Weights of a small GPT-style language model, trained from scratch on English Wikipedia: 5.66M parameters, untied embeddings.
MLP neurons of a small language model. Each row is named by its layer, matrix (down: output weights) and neuron, and shows model dimensions 0-159. Each number is 500 + 25 x the weight over its row's rms, rounded and kept within 0 to 999. Numbers have three digits each. A neuron's up and down rows have the sign that makes its largest values positive.
After each neuron's rows, "fires before" lists the tokens most often just after its 100 highest values on Wikipedia text that the model never trained on.

L13.down90:461487512485510493518474516574477482496511470502500508518446510517481493493507508522497503486529480512475495538508483524521495537465507518511497502462501504472492502512495465549477539456531476481538511505491551507541551486485498535511471467479471523505481464533510499544469464495499489536524520533531535509503503517486496541530505507511516462527467494523518473491506457474537489481531496464527483542521520533475507485485469542508464558481458476509479496503468503513467469518515461
fires before: "ed", "s", "ing", "ion", "or", "ant"

L11.down174:496470520507525500463463488487498554462551462502516496531527510450529504477514476510531469516509520507477485511506549496498512511499479533453543491525492517524558521500464481486478531459472511507508467522514517468509485488502537506500491511453528482458512506509508510551497500510501573505541505509509515491523519487460521509505485483502494522512475508482486523477514525535486513519498529454480536527500509504524520530500526478513483505453500551456501508475528414507523505479505518
fires before: " ", " —", "oin", "qu", "ther"

L6.down359:538510517462514500528561490507478511455506489500507499508498536500504489530484538547502490503517501495504499494556495480521466515508519546517501520501473443519466531460500474490520463519497504533514544509515506494464479522473502524507491514505503478486489499492515529485540488501522463501557560495458466550531493474457511459494518461462466506516499547523469470502524519559495533524506492513496487505460455514507464495487516486503518515455519509515493547465471529502499529514482508
fires before: "|", "|---", "|---|---", "|---|---|---|---"

L13.down24:508502467496508498555500469496521459500507531472501505500478482497496461504521490533499504545450500516495510478511477484483492478530531530553491470485479496520468496513426546511510445504494506497480525506497512496485512500487486477487503444509493414445477475508526496494499491507516522523507509497486509510514521516468484530511490453463512537515455502466479515557510512512509467477474469527519517507495519469498535530467531522544495503511529475542513516516497469492425493505491490
fires before: "-", "ro", "ear", " ", "l", "9"

L9.down344:530500506480545519461501522470513481490473475542465489520505508448505488489504525519491444488489498535499499504492498503522502485489507467479458453473507508511487520546513495486494503506512517523481476507536520500529503489503514513511468487522531496435505469509496526495505531544544550474525538458543506518505509492466475547521520519478479502464531511500479469538507518436469496453521489472486464480471499481510512516504541527485476490472442493460550490508488549506483506518541502
fires before: " ", "."

L2.down227:499517517483513500465520471532491539489494483514529508557496512490521510521475488490491464476484484525478455463502524486518475523497484543545477504538484507472497494523555474480481500542520500493487500501523492496476488491522521534492484471455524503528480518496456504518489534472552502519443526472514479500467504483537545508498507487532471534481459474554501472470513513509511461474482488520530496516513498490472463492510468486500493500517521476461468465503450426509468448489514519
fires before: "ed", "id", "ing", " in", " to", " his"

L4.down58:479520512500561460476529501515452492426506495487541482508511448529551509503554503526476519497500491537510500485459465534521484466463527499521522441480511527515487506498502507524484480551509499495461468490521513491509483432489501491464539493480459487506530505481498495530516511468517524489481482506526515545529527521470508523496522500509502515482544475530516492523500478524466512491502524518506492495515481513481497495532519511453555474508488480486506476478520531518492508444480527
fires before: "le", "er", "ing", "lect", ".", "is"

L12.down59:491540487498474479472490483511483523515505480527486518491494508515500506467513552496479518507496502478559504547498469537478511489519522493471480507550467533553462462513505474512515533507458505501506524489523548481514507476551495507480490469509493491491532527461532519546511456514493534470471530523493498540499534477496510508494508508519493515491543508531461502463506497485494494514482533495468438443476446520513482471525517508519489487453533550546532516533479498480500521507501488
fires before: ":", " a", "ulation", "ot", "•"

L2.down318:459489491538522537516516483524494455487541503512489469513487473500512463492530545491559486500504513520494508529503479482531499474501482527542525484486497514497487504497472495489547506475501499480506468468499536499439504490472465508523456472528571474445520524521546521504497515480525485503498497506532523514487553501526511478573500474521517485472477510524520560546506519499520504486503547502468531502524461462469520500517494524497516489513461480523488498520532517496526512507529520
fires before: "s", "t", "ow"

L5.down132:455503514482444478519496536447460483506486490519540500516470492500496438478496469503488503550535473533460525476501531517522524467493546519553538516534498482504479511478519502463474497538470508446459511520534507440514522547504470485491530470508458511504489488522479509482489483494488477511520543536532506537526486503490495518479501503513466552465489484496494512459465520527520514505515490494470519478525496483518500506506482531508495463514499537533520542500524511496487503497535484
fires before: "\n", ":", " |"

L12.down276:486514487528509500545547475526475506543530498581479502493520529507492523506468464507547554553494487501516529492510497454441520490522520510505514455492517466500503461513521502450496488504498477517472505522482456488512499518478491489495448487478511503554516480506491514484495483469495497508483487536546523504504461516482481529549534498455453484486499506511505519523472514512496502499509478517503476493494506441518527469521526542534529496505474516458538507511493493496500514463544503
fires before: "v", "ution", "ut", "t", "ing", "ie"

L11.down250:451506517495473493516520458515467550512443488485510520452490491506479509459473498526517514490475501520525508515476518489513513488525499504501468503509544564523498533459510489540515499479518444545507500504535511489540530492511507480471449508519456499496472467519529511485487524535482494513515490459494541508493480530489502515507450508540477490516501505499451522521479516541466477478523473524509484479476508486512507454484514485494536440497534466522508519478497521511547552516525517
fires before: "op", "e", "en", "a", " to", "ia"

L6.down274:518522494492459547504469511512487541457508546522503493469522484480488459511499472537495480532483505489534491507497523472543501553559498495444494517468477472488506511483512466476457481480470469502474540501496502513513502537518544530488489495517479480453480535435466500505525523490512485507491545491463497444493467470558543487502534504520503489533524484508496473495529504462515484546480515541493456509472536504468481504502465490480525477474487498518487518500493511494506489490514506
fires before: "s", "a", "er", "ury", "re", "ed"

L2.down134:506512495486482535505486470505506529501483499489527511514468512459521485483489523533449439477478476477484431450490503512483468477506509476484515468498568493486507517484480528473441492443507497488491503467455456533483514509520482436544502482525510500500506495507501471478480457480465572516477507512486477521500506494485507495516459501480525504532488453516520517482487506508470454510526475496488470478496506510501526474524492478453499494480509536478525453506462481514510498482524496
fires before: "or", "ore", "re", "i", "ial", "ient"

L11.down274:558497536557480525516502494520548518527516495463538524488513514506473483483493503526509530488494506516470498524490446484514530495497472499494513472440468536464445471512501479533519503589487476493513510507501496500546533476519466487528495480471531498487502493472538494509503570484486474476460505517511522485522494520494505486522508502497507511471481541486479483521500498481456451537489529527539485508512493496499484480482502499472478550474452492461505527477524506487508476535502502
fires before: "=", "|", "P", "C", "S", "ly"

L8.down405:474512480540479440510518479509502497521506509483505501530492479471517457515515470520490506477468531496492527507518512476516476524495502550495471479504548474504501490493524452477544512468497503452522540498500461490514507500533472493547494521513499460481461466471490489508487503499477500506498520457488512447450489539453481466511504481527462461449455476506486493495479521536523478514517489528525525496506472482490459479558487477500479552477510528527481451480509498490498523476545511
fires before: "as", "p", "c", "et", "t", "tern"

L2.down392:507496506545502540496529488539508473491481541498533476529484488466519539505532523534482501513534517486500509481488492534495512483528508529499480482515471488440477492525519523472495508494544491504482486445506508531500497514493498496525479497463523476491474451473459535487453484499509542461486485482511503523484480466490509510478475504537479478541479535489561515436482500482494455506469479529505502528492451535499471506546463502507502530499477509478484448552498520532500480517533526
fires before: "ral", "ut", "al", "ing", "i", "ri"